config.toml
vocab_size = 1252
init_std_up = 0.0533
max_grad_norm = 1.0
MLP neurons of a small language model. Each row is named by its layer, matrix (up: input weights; down: output weights) and neuron, and shows model dimensions 0-63. Each number is 200 + 30 x the weight over its row's rms, rounded and kept within 0 to 999.
After each neuron's rows, "fires on" lists the tokens most often at its 100 highest values on Wikipedia text that the model never trained on; "fires after" lists the tokens most often just before its 100 highest values on Wikipedia text that the model never trained on.

L4.up455,213,207,167,216,120,219,247,219,193,231,206,225,192,196,225,154,242,150,249,234,220,161,176,124,225,239,249,169,163,175,237,173,219,186,227,196,187,163,242,232,216,195,183,221,166,227,201,138,253,178,209,212,185,191,190,240,245,196,162,227,190,199,195,269
L4.down455,215,237,199,179,202,204,222,214,205,167,231,192,178,141,202,122,182,298,144,194,207,200,147,220,208,206,202,207,215,218,179,189,212,265,196,219,188,221,211,180,219,174,229,194,211,245,224,217,190,168,191,193,218,188,212,204,232,219,217,209,213,209,173,147
fires on: "am", "u", "az", "iam", "ev", "ire"
fires after: " d", "ourn", " D", "it", "st", "hed"

L3.up329,192,172,229,210,151,165,225,255,211,171,245,187,181,218,202,203,213,206,163,191,181,198,232,224,191,213,174,252,177,195,228,138,215,198,170,136,227,184,176,190,181,250,172,159,207,245,204,180,167,198,172,229,134,148,165,236,223,191,170,201,220,206,188,182
L3.down329,211,227,224,236,157,197,226,203,172,233,187,207,229,205,204,195,163,276,145,214,214,192,150,182,200,183,194,165,213,159,232,203,183,178,199,209,256,153,228,236,172,204,227,205,236,182,179,171,248,151,191,247,182,180,250,214,150,220,166,161,159,206,179,200
fires on: "le", "fer", "ro", "he", "gr", "ot"
fires after: " comp", " app", " re", "ip", " Con", " ab"

L4.up419,171,182,182,193,187,230,139,200,242,193,160,220,180,211,243,239,217,196,195,219,190,193,163,258,182,232,163,209,193,150,242,192,239,267,198,179,202,221,228,190,178,247,210,181,206,229,191,226,243,261,182,190,218,201,225,205,178,189,212,217,176,189,160,221
L4.down419,242,203,197,139,185,201,208,266,226,175,228,244,171,193,204,242,201,127,206,224,194,229,164,167,210,170,183,169,204,177,207,189,237,211,175,200,135,181,169,217,188,202,227,140,201,215,200,216,212,242,218,190,178,236,147,198,174,239,218,158,203,211,172,194
fires on: "y", "or", "as", "ation", "ate"
fires after: " C", " b", " c", " st", "od", "enc"

L3.up446,221,184,212,191,198,216,178,177,228,249,188,190,152,186,170,173,197,179,143,175,218,248,237,190,197,234,181,232,180,220,225,156,166,202,239,170,157,199,229,170,217,161,174,173,174,256,194,242,251,239,236,184,223,258,196,154,209,246,181,248,190,201,236,186
L3.down446,200,190,207,220,217,211,155,153,125,191,159,209,224,220,199,197,250,177,226,214,242,191,234,209,203,187,167,199,219,240,195,208,172,224,189,227,210,152,193,208,163,211,188,207,187,185,178,225,191,138,163,193,166,178,178,198,252,216,216,198,182,196,228,207
fires on: "e", "'", "le", "ul", "k"
fires after: " f", "ap", " ad", " ex", " O", " F"

L6.up96,203,199,244,164,210,201,203,231,225,212,201,261,225,215,227,196,189,232,196,208,222,183,157,192,205,202,224,204,215,190,116,181,206,146,154,176,152,205,223,223,204,158,185,223,216,197,219,180,209,178,209,219,230,173,168,201,184,246,175,218,196,219,185,174
L6.down96,193,226,166,226,214,253,192,188,228,223,253,152,187,204,202,189,194,137,227,153,226,208,211,192,172,171,175,191,169,219,197,175,166,188,224,189,220,241,208,205,221,158,202,196,194,231,178,192,214,205,150,148,161,244,226,210,191,151,240,218,200,172,240,223
fires on: "ar", "p", "iv", "ife", "5", "st"
fires after: " ch", " Ch", " l", "-", "er", "1"

L4.up420,220,160,215,244,150,201,164,188,139,183,204,192,235,157,220,189,231,131,211,211,172,201,162,196,207,180,210,162,253,171,212,175,206,223,135,246,182,246,153,198,239,239,171,167,204,205,191,221,168,214,230,165,246,208,221,191,191,209,197,218,213,194,194,187
L4.down420,236,226,212,147,240,244,219,241,175,234,203,211,201,251,224,168,217,247,140,239,192,207,205,259,204,224,177,168,190,197,207,181,158,187,164,201,174,211,198,203,125,227,181,204,195,174,168,156,212,210,208,194,147,252,220,195,183,179,126,154,168,210,175,179
fires on: "le", "ic", "i", "e", "ing", "es"
fires after: " Col", " col", "ud", " med", "v", "ag"

L4.up365,217,193,146,248,135,146,199,192,237,168,189,182,206,270,213,193,270,210,208,174,164,179,273,216,238,197,192,250,178,169,195,235,234,250,183,232,208,205,248,224,209,263,201,178,245,147,186,175,190,227,170,244,195,237,217,198,167,200,172,191,193,219,232,234
L4.down365,210,179,208,152,133,198,159,171,208,157,200,162,183,122,227,229,187,202,185,251,186,211,246,112,215,223,217,128,220,229,256,181,248,216,233,185,160,176,235,198,216,180,186,285,172,224,206,236,201,159,230,159,168,209,217,172,225,166,229,218,245,182,153,226
fires on: "ber", "orn", "ig", "op", "ann", "n"
fires after: " num", "if", "est", " ag", "ru"

L4.up348,193,236,170,212,216,245,192,189,159,278,267,226,230,264,166,212,218,208,154,190,195,174,211,192,191,228,199,188,214,173,185,193,207,177,188,201,183,130,221,228,240,206,188,210,223,157,229,218,172,135,203,151,228,208,265,213,199,210,137,212,185,198,133,233
L4.down348,219,170,225,218,223,180,209,189,192,214,202,217,170,187,206,194,269,210,208,177,147,248,230,197,147,228,179,211,252,219,241,136,245,214,178,230,209,230,213,156,205,203,220,236,171,278,191,185,238,215,159,198,171,220,208,192,187,204,232,177,184,182,224,188
fires on: "f", "u", "st", "l", "qu", "e"
fires after: " con", " A", "A", "un", "am"

L4.up52,177,206,231,219,220,188,220,216,248,221,262,200,274,221,162,164,155,198,219,190,189,179,218,192,160,133,218,214,268,205,174,244,169,210,210,150,174,200,229,231,192,194,179,193,222,141,179,230,222,208,207,189,191,211,222,196,181,148,176,166,157,238,258,281
L4.down52,199,191,193,184,270,159,191,182,197,180,203,212,177,168,163,225,190,212,207,215,226,190,213,198,157,221,164,191,157,202,244,225,219,219,157,204,168,180,147,201,153,210,152,190,231,268,227,246,178,238,159,215,227,182,191,183,184,226,227,197,195,187,187,171
fires on: "ed", "ust", "is", "ant", "ment", " call"
fires after: "am", " j", "g", "ri", " gr", "-"

L3.up245,194,168,224,217,248,203,199,204,233,223,200,169,201,135,210,166,170,192,190,158,173,265,132,190,225,156,239,245,189,168,199,194,184,162,164,208,210,222,208,213,196,207,187,168,194,165,251,163,213,199,193,264,187,206,217,264,216,185,187,132,201,255,184,138
L3.down245,204,255,186,201,165,196,175,178,212,208,209,210,187,198,190,274,159,215,174,189,207,235,235,165,186,212,186,154,177,164,222,211,225,263,232,248,190,199,217,130,230,238,215,194,171,229,205,172,201,224,163,202,185,174,209,137,162,142,208,186,179,187,243,230
fires on: "on", "or", "ird", "ter", "ic"
fires after: "uth", " th", "gh", "ir", "rit", "and"

L3.up640,187,225,215,196,197,214,195,171,139,196,159,254,227,211,213,229,161,192,176,201,200,200,188,288,161,175,206,156,136,135,240,231,193,221,169,203,199,196,207,255,238,194,208,181,201,175,225,186,156,189,208,215,195,176,154,203,171,230,212,213,208,216,199,216
L3.down640,197,194,178,158,189,209,168,175,249,205,273,160,172,151,207,207,285,226,216,200,251,171,242,194,236,175,237,169,248,224,188,241,200,200,214,222,156,192,157,217,192,216,174,153,172,206,193,203,211,182,195,192,152,232,166,165,242,161,189,210,178,206,184,137
fires on: "th", "il", "ild", "ge", "ous", "ly"
fires after: "ar", " bu", "ac", "ad", "eng"

L4.up561,231,211,185,170,157,148,182,226,210,178,219,216,222,233,192,163,190,191,178,180,231,160,218,210,202,226,191,205,222,215,166,205,154,174,176,221,205,168,187,202,177,224,146,255,213,187,122,152,179,191,206,141,227,145,181,244,213,247,207,183,233,190,221,178
L4.down561,157,208,242,236,227,224,233,181,192,193,253,172,257,159,203,207,187,221,173,172,196,253,245,235,235,181,225,248,196,188,157,245,175,208,240,180,171,239,207,202,206,181,206,228,227,178,183,143,241,229,223,212,237,200,212,190,135,195,187,190,144,194,176,242
fires on: "ar", "ay", "m", "y", "ited", "en"
fires after: " m", "le", " ad", " ev", "im", " de"

L8.up333,196,180,205,215,241,190,210,200,228,229,197,206,219,257,213,227,168,256,222,250,159,206,195,200,235,192,201,185,166,175,209,218,169,163,189,173,186,212,214,227,152,173,205,229,256,166,206,238,180,183,158,267,206,197,182,220,184,161,159,131,189,209,188,242
L8.down333,216,234,209,157,247,207,188,184,187,144,234,245,179,212,173,213,212,162,200,185,253,195,193,216,182,177,183,224,197,229,174,183,160,278,187,236,201,190,236,198,150,221,222,140,180,177,157,205,190,193,180,182,191,234,215,123,193,211,158,228,191,170,193,189
fires on: "|", " in", "y", "a", " |", "w"
fires after: "\n", "al", "an", "us", " des"

L4.up305,158,200,159,193,183,213,159,213,264,221,160,131,213,202,213,216,174,200,166,169,171,187,171,184,225,223,178,196,211,207,199,166,232,169,264,164,217,192,165,193,171,167,180,222,155,208,220,162,218,198,226,232,215,217,158,184,207,224,222,160,235,218,210,215
L4.down305,197,153,203,236,205,180,180,218,198,193,214,220,217,188,216,160,281,260,193,225,217,180,188,179,245,179,228,224,191,184,164,224,163,251,202,193,179,236,213,163,167,193,180,193,189,199,170,223,244,146,197,203,244,201,138,228,163,195,149,217,166,143,162,154
fires on: "te", "ell", "ver", "k", "il", "rom"
fires after: " O", "ro", " F", " f", "F"

L3.up221,188,220,180,236,179,185,164,201,231,214,230,193,147,184,214,182,149,181,197,250,180,200,140,229,215,209,209,194,222,211,186,158,220,145,198,156,219,194,208,132,193,199,176,234,186,278,189,188,228,249,231,239,146,165,195,213,173,182,277,158,171,210,232,234
L3.down221,208,191,183,176,186,225,259,192,197,187,174,182,243,225,184,297,159,224,149,194,155,228,234,190,163,205,199,170,166,260,210,212,189,210,240,164,209,226,225,186,214,259,198,161,200,165,207,209,204,191,205,176,195,159,176,160,227,210,182,227,264,205,123,218
fires on: "t", "pl", "v", "iv", "r"
fires after: " ex", "x", " pre", " g", " Pre", " E"

L4.up632,238,217,225,186,190,178,232,267,194,231,189,205,198,172,194,248,140,178,213,249,195,182,191,156,168,208,185,188,208,145,174,190,187,197,170,191,205,185,190,215,214,191,242,237,198,191,218,236,277,241,220,232,212,209,228,194,236,161,195,166,220,195,241,193
L4.down632,238,226,237,177,216,163,138,185,180,141,232,205,147,192,220,177,206,138,171,237,157,203,239,229,220,194,200,222,168,193,195,198,199,211,197,168,193,220,194,136,228,178,194,149,171,208,208,155,143,205,201,221,206,236,200,212,171,206,183,254,189,207,166,177
fires on: "ong", "le", "ty", "ts", "A", "os"
fires after: "R", " am", "igh", " ro", " R", "her"

L3.up149,203,204,238,171,236,182,248,214,218,192,235,166,182,244,242,219,224,210,228,160,194,201,238,200,246,191,174,210,155,207,187,191,136,218,193,251,197,230,226,204,200,163,209,172,186,178,230,158,170,193,181,252,164,159,251,120,178,174,223,156,226,188,185,189
L3.down149,209,235,158,164,192,244,166,191,193,240,136,180,144,207,195,157,208,158,238,225,188,214,169,173,199,190,191,206,204,231,214,225,251,206,215,202,203,161,177,210,273,155,227,150,250,170,163,196,246,196,197,187,217,174,226,208,186,156,202,199,223,192,216,161
fires on: "per", "on", "red", "ver", "h"
fires after: " o", " O", " comm", "f", "ur", " Comm"

L4.up131,198,227,231,216,228,238,251,210,231,217,197,254,227,217,191,196,180,239,268,189,148,258,183,148,204,202,177,171,180,195,169,147,202,182,197,235,163,236,190,214,202,222,219,202,223,225,196,175,182,163,206,176,216,200,162,189,223,205,199,223,234,197,201,197
L4.down131,199,231,199,222,152,236,205,254,189,204,137,154,188,178,180,249,152,175,207,218,200,191,136,204,159,160,213,231,207,175,211,223,208,221,268,215,170,189,217,245,195,183,256,208,215,203,220,240,179,230,193,260,197,203,217,257,200,217,189,208,207,203,198,247
fires on: " United", " States", "y", " part", "iet", " count"
fires after: " the", " United", " stud", " |", "oc", ","

L3.up558,179,202,172,242,168,188,210,160,212,211,255,224,257,204,183,163,219,204,214,215,223,235,161,180,220,158,243,195,209,169,243,234,200,186,214,243,159,163,209,239,220,125,212,188,206,207,246,230,189,180,196,203,163,150,135,217,235,222,217,174,227,220,151,220
L3.down558,224,211,213,180,264,248,192,235,221,211,164,199,177,216,197,174,180,196,183,176,215,166,155,197,174,226,188,189,154,192,188,231,198,182,204,158,234,135,195,205,226,223,145,193,238,191,222,219,283,174,142,135,237,205,195,208,155,206,253,199,216,187,155,185
fires on: "d", "ite", "ird", "ther", "ore", "ire"
fires after: "-", "s", " F", " f", " O", " B"

L3.up522,217,190,219,192,192,212,201,219,137,184,178,239,224,195,221,235,176,254,174,213,160,232,182,218,176,237,190,215,178,159,227,174,210,205,159,194,199,244,210,230,211,199,190,167,217,230,196,205,164,245,178,204,250,223,178,220,239,159,170,171,207,190,221,169
L3.down522,206,185,192,233,252,193,211,159,242,215,233,158,211,229,223,216,206,209,213,209,207,190,219,177,192,199,245,221,239,255,189,242,200,230,223,211,228,202,131,229,195,188,184,223,187,159,145,204,193,186,200,119,148,198,214,161,172,251,166,173,187,151,219,248
fires on: "h", "l", "ist", "ot", "on", "re"
fires after: "us", "is", "es", "res", "op"

L3.up188,179,168,256,180,192,237,179,225,216,166,195,206,169,193,157,181,235,121,191,202,203,169,209,182,209,222,218,223,154,173,202,237,199,134,152,235,249,176,232,229,216,212,220,259,146,209,185,155,181,210,227,165,210,137,208,218,224,169,224,161,185,194,164,236
L3.down188,210,201,204,213,201,232,257,219,194,230,221,199,179,281,202,201,208,228,187,234,159,255,239,201,232,192,202,163,223,243,145,235,211,257,211,202,175,206,212,229,223,205,208,166,207,211,206,265,201,189,182,169,190,233,197,172,168,213,159,200,246,125,248,171
fires on: "h", "ess", "ost", "est", "ens", "en"
fires after: " c", " l", " inter", "re", " g"

L4.up689,205,207,197,177,205,219,166,226,206,162,242,171,172,198,200,191,207,192,207,169,202,188,219,199,166,151,163,232,240,213,220,176,189,153,189,218,210,216,157,170,198,183,180,198,211,161,229,205,219,191,175,158,213,171,213,228,271,195,136,160,226,196,213,203
L4.down689,216,204,167,152,219,134,176,154,146,191,187,193,200,150,210,191,189,149,182,243,216,227,164,166,222,219,221,175,177,203,222,177,228,204,132,214,170,221,239,160,227,179,178,198,261,198,228,158,215,207,221,251,218,224,178,197,228,190,121,228,205,206,182,184
fires on: "iv", "iam", "ard", "ry", "form", "ames"
fires after: " M", " count", " J", "ern", "il", " act"

L3.up717,205,133,194,250,167,219,150,229,185,249,185,212,200,218,237,150,176,221,213,207,193,178,255,129,178,215,191,190,229,203,185,168,202,228,156,187,180,193,177,198,237,194,251,218,207,233,174,157,253,154,203,255,189,154,175,207,236,208,186,204,211,207,185,210
L3.down717,166,208,196,258,231,151,181,203,177,181,229,241,193,208,180,197,219,201,219,192,217,184,208,210,182,202,194,202,238,182,219,233,192,187,215,151,238,150,224,214,235,228,193,232,229,185,223,221,221,228,187,133,203,211,181,195,172,238,230,211,187,179,145,167
fires on: "n", "ord", "and", "y", "d", "und"
fires after: "A", " A", "em", " An", " Col", " N"

L4.up382,195,132,158,213,244,200,221,276,207,225,200,188,178,212,171,160,212,139,154,200,169,182,196,208,156,168,218,211,185,188,195,192,168,231,189,213,200,197,192,184,170,169,220,247,211,177,197,189,181,166,139,186,199,208,220,234,164,190,196,244,230,189,184,235
L4.down382,200,174,212,187,147,144,162,189,207,182,248,192,215,220,145,198,212,222,235,217,196,193,209,187,157,175,148,157,219,180,175,180,200,178,190,112,189,231,212,226,186,233,242,154,221,152,216,201,186,210,246,156,173,199,97,181,208,220,139,188,231,218,198,198
fires on: "ial", "al", "p", "i", "f", "at"
fires after: "oc", "-", " an", "im", " dis"

L4.up99,217,185,152,204,168,252,244,170,204,243,228,203,181,239,217,190,208,160,226,165,209,203,181,213,192,211,175,222,201,220,241,199,260,193,184,155,175,213,216,283,181,169,192,187,208,227,249,184,200,187,180,173,190,263,180,206,229,243,251,175,233,182,224,168
L4.down99,162,189,158,118,186,182,198,204,161,232,185,205,172,221,187,180,136,215,208,229,185,161,159,203,218,243,216,174,169,218,204,218,221,196,177,224,245,218,227,237,240,172,213,259,197,238,233,229,196,215,213,232,182,222,156,196,168,182,185,152,162,175,168,202
fires on: "al", "es", "ul", "et", "ines", "ow"
fires after: " T", " B", " P", " t", " b", " Ch"

L3.up414,141,203,232,174,189,192,262,160,184,202,232,181,205,178,229,277,178,196,191,184,195,191,185,168,204,193,240,217,210,196,232,190,276,240,242,229,238,200,212,208,170,187,179,243,197,196,214,165,219,163,185,190,219,215,236,245,220,181,185,238,211,272,177,182
L3.down414,217,187,200,170,211,231,185,249,220,160,232,200,189,232,196,233,260,221,160,193,178,205,224,184,228,174,149,164,133,171,176,165,171,210,152,227,165,217,192,214,185,233,188,174,206,194,183,153,153,254,248,226,146,194,196,185,183,215,207,195,233,191,198,187
fires on: "our", "ain", "un", "ine", "o"
fires after: " R", " r", " T", "u", "R"

L3.up277,222,174,217,185,200,236,150,219,169,204,178,168,205,169,156,173,180,180,175,259,163,219,232,199,248,188,175,209,183,242,201,193,187,175,195,228,185,205,204,232,159,190,137,165,182,230,200,173,228,223,196,137,226,180,160,196,159,268,213,255,202,201,214,217
L3.down277,156,144,210,221,168,169,214,268,182,202,198,239,244,241,220,178,170,143,163,231,245,247,216,218,178,172,195,205,245,164,190,214,203,182,187,192,163,198,230,200,196,233,197,220,155,156,208,176,188,228,196,216,218,173,208,191,193,176,200,204,226,223,232,196
fires on: "est", "im", "em", "le", "m"
fires after: " inv", " g", "x", " inter", " ex", " att"

L3.up731,188,175,191,187,229,220,169,196,165,262,214,159,203,206,193,171,166,200,205,210,217,214,219,213,211,181,209,236,180,221,158,203,206,213,211,236,207,187,184,201,219,282,234,151,223,232,177,205,198,140,254,187,207,187,195,205,165,220,176,216,216,178,190,168
L3.down731,181,186,201,236,134,177,163,226,198,170,176,125,217,225,185,166,176,178,182,212,234,158,196,204,152,147,228,127,229,225,219,159,167,151,177,157,173,206,181,216,205,152,186,240,226,164,166,222,236,225,224,205,179,246,242,181,230,182,243,194,196,235,213,199
fires on: "up", "ic", "e", "rom", "ult"
fires after: " c", "cc", " p", " in", " d", " P"

L4.up516,212,197,162,229,185,182,162,226,205,166,225,184,169,186,208,258,213,214,186,179,194,230,220,254,198,207,194,223,208,198,224,170,252,210,120,218,142,182,195,172,253,196,190,191,209,172,204,195,171,246,246,192,212,209,205,136,219,196,194,193,216,143,143,208
L4.down516,218,187,239,177,235,213,223,196,163,149,181,194,222,209,212,177,165,238,199,239,166,187,268,159,208,247,173,164,230,211,219,158,214,197,169,232,238,249,158,165,206,180,176,165,237,188,228,137,175,164,213,235,188,257,203,232,179,173,211,175,217,173,223,215
fires on: "n", "if", "w", "ft", "ric"
fires after: " an", " An", " E", "ash", " so", "av"

L4.up202,260,222,136,202,216,239,196,159,207,183,192,216,279,151,272,225,217,229,157,205,143,157,142,207,217,192,184,162,176,214,222,215,200,212,204,225,228,198,250,177,192,206,179,211,212,204,244,246,240,198,171,215,216,229,247,154,223,173,234,228,199,148,247,240
L4.down202,191,174,231,217,188,192,235,243,234,212,181,233,191,222,211,203,188,202,227,224,195,160,202,223,145,222,237,174,195,242,194,193,177,165,203,161,183,239,212,207,231,153,193,168,194,204,237,220,250,192,237,222,235,217,204,182,200,152,206,149,195,226,193,217
fires on: "ed", "us", "ied", "."
fires after: " l", "am", " d", "at", " U", "ac"

L3.up398,209,158,251,167,168,167,207,260,172,253,188,224,200,211,212,178,199,178,206,148,224,206,197,196,176,182,198,249,218,187,157,214,223,226,213,202,200,232,163,253,183,206,201,210,232,222,191,175,211,237,138,255,221,174,186,179,172,190,226,175,222,240,217,226
L3.down398,188,240,217,200,220,221,184,248,198,191,170,152,189,192,180,229,222,227,181,171,177,194,194,255,198,178,257,221,181,154,180,222,160,174,265,181,157,183,165,205,210,232,197,213,179,205,220,220,204,211,170,167,247,218,256,190,232,181,165,184,206,163,252,169
fires on: "fess", "y", "b", "wn", "on", "ri"
fires after: "-", " o", " pro", "or", " Ind"

L4.up579,172,221,214,167,218,183,209,154,212,172,208,197,196,192,254,171,168,184,174,213,209,208,221,151,194,194,226,225,185,161,231,166,212,192,174,131,187,190,145,166,245,221,182,235,185,181,229,175,216,206,221,181,148,189,187,145,238,185,225,218,207,217,282,195
L4.down579,147,188,223,240,248,207,267,251,196,215,179,195,218,202,146,248,203,205,213,176,195,201,175,179,206,199,225,231,191,211,216,232,219,258,212,144,166,175,248,200,239,135,181,184,236,240,184,215,225,151,142,224,215,187,160,211,204,227,181,181,123,177,179,201
fires on: "uc", "u", "\n\n", "b", "–"
fires after: ".", " ed", "it", "ur", "ab"

L4.up587,154,171,239,177,191,223,240,177,202,214,234,227,184,206,256,194,272,189,183,168,217,205,226,214,161,231,212,231,213,156,202,228,199,168,216,149,249,217,203,276,258,191,200,198,210,207,222,188,174,188,188,231,180,183,178,223,174,142,209,190,223,220,204,242
L4.down587,154,217,194,210,204,192,214,200,163,197,223,199,190,171,164,201,154,228,199,176,216,226,216,154,205,225,190,142,121,230,154,197,153,169,225,191,174,230,191,187,243,222,211,210,206,210,226,186,192,198,194,185,197,204,179,196,195,153,201,235,239,195,189,259
fires on: "st", "rist", "ast", "-", "irst", "le"
fires after: " Ch", "2", "-", " F", "\n", "1"

L4.up604,228,177,244,241,169,249,210,243,228,216,188,177,200,255,167,224,199,213,218,182,226,221,173,187,239,196,137,246,256,180,178,240,211,244,195,227,187,187,185,208,151,147,242,155,238,208,205,191,193,184,224,195,200,217,170,174,181,195,216,225,198,165,145,190
L4.down604,173,177,220,189,227,171,232,206,188,215,217,191,231,294,179,157,246,154,188,159,207,173,220,208,154,233,264,149,189,208,217,166,166,199,162,169,242,223,175,188,233,166,217,215,196,210,231,141,165,224,166,224,235,223,205,197,280,174,222,161,203,224,220,203
fires on: "fess", "or", "l", "lect", "et", "ip"
fires after: " pro", "at", "A", " E", "ic", " v"

L3.up275,206,161,140,202,211,189,230,206,206,216,212,159,237,159,137,200,177,249,218,189,224,208,221,176,184,170,216,230,248,203,212,231,232,172,228,163,223,195,204,214,207,188,180,215,140,177,174,176,189,206,212,245,229,203,214,169,199,223,277,242,197,149,220,174
L3.down275,234,163,246,214,214,208,153,193,210,183,211,207,183,196,229,224,227,225,195,209,168,200,163,183,222,182,196,255,146,202,189,185,179,240,162,225,168,205,167,167,165,255,252,197,186,184,202,207,228,169,191,218,149,221,197,250,192,185,121,226,176,217,219,192
fires on: "t", "o", "e", "'", " later", "A"
fires after: "I", "H", "G", "A", "x", "i"

L6.up4,149,211,239,181,254,174,214,205,234,214,161,200,173,152,161,133,184,261,164,209,248,208,218,182,186,174,213,213,208,206,273,171,207,215,192,228,165,239,146,195,229,243,224,174,212,240,195,169,206,189,180,198,217,263,210,207,173,210,219,231,160,214,190,169
L6.down4,222,222,187,258,231,199,245,187,181,184,198,234,167,198,179,191,232,214,190,211,118,178,188,179,234,186,229,217,141,178,210,151,190,283,165,210,240,212,242,243,215,153,270,185,173,167,235,172,201,203,200,231,196,263,236,234,236,195,214,199,216,181,198,201
fires on: "w", " of", "em", " sc", "oc"
fires after: " s", " the", "ft", " end"

L4.up410,216,186,163,194,183,236,200,235,161,183,148,170,252,243,196,249,146,225,174,231,191,190,210,179,209,271,229,171,220,227,154,159,242,134,171,156,194,162,164,218,183,167,178,181,193,221,257,225,168,225,116,147,241,182,228,226,206,170,174,149,205,189,248,175
L4.down410,200,181,238,183,232,259,225,182,208,229,243,222,229,145,190,129,194,244,211,227,221,189,216,174,220,161,180,219,178,153,232,182,191,175,212,180,219,206,180,204,187,248,198,241,245,140,197,158,185,132,178,197,212,172,224,140,192,237,161,213,178,205,197,160
fires on: "ri", "it", "c", "if", "s", "on"
fires after: "ar", "re", "od", "p", " him", " Ad"

L8.up420,208,201,199,184,191,184,224,146,168,193,141,245,178,173,243,162,243,214,178,190,188,188,231,180,215,221,235,199,174,195,189,229,219,267,176,126,182,203,242,167,180,189,217,138,201,171,160,217,240,237,171,208,247,189,237,194,159,216,252,191,192,223,182,144
L8.down420,230,197,185,197,274,190,202,223,242,241,180,168,234,146,227,235,240,248,195,189,202,163,199,181,230,162,191,182,267,186,177,171,216,218,198,253,200,231,177,199,175,253,190,162,152,196,222,180,218,241,200,213,168,189,183,144,215,205,201,213,250,205,130,192
fires on: " R", " B", " M", " K"
fires after: "a", "ie", "el", "e", "ne"

L4.up466,189,177,184,196,193,181,264,255,203,240,195,197,218,197,240,166,197,208,206,202,218,236,169,206,121,185,197,219,174,213,205,223,144,228,254,179,202,244,199,181,189,230,171,266,281,195,167,197,247,208,174,215,158,257,210,234,203,216,246,183,162,199,189,204
L4.down466,179,168,178,225,256,205,155,214,186,204,236,164,155,212,219,212,191,205,194,177,209,191,143,200,217,167,179,193,261,212,171,164,178,244,174,210,152,176,179,153,180,255,173,196,201,237,160,162,172,180,187,159,165,224,188,190,185,184,208,158,129,236,233,204
fires on: "rom", "all", "ill", "u", " pl", "on"
fires after: " p", " Q", " w", "end", " P", " K"

L3.up644,198,177,250,191,232,180,195,197,205,228,259,269,256,157,265,241,230,206,196,210,199,250,228,225,170,204,209,155,214,217,210,204,183,175,184,229,217,200,187,217,220,197,168,194,182,207,251,210,176,163,183,207,232,225,227,228,185,170,169,136,164,172,158,163
L3.down644,197,162,231,175,120,219,251,195,159,228,234,181,147,216,243,183,167,178,214,191,203,150,138,226,204,207,175,208,190,201,223,238,161,203,210,152,189,151,212,200,197,210,196,180,202,172,177,182,229,254,201,158,202,200,189,179,252,252,233,228,204,177,188,211
fires on: "ed", "qu", "en", "is", "ir"
fires after: "ri", "os", " ev", " s", " off"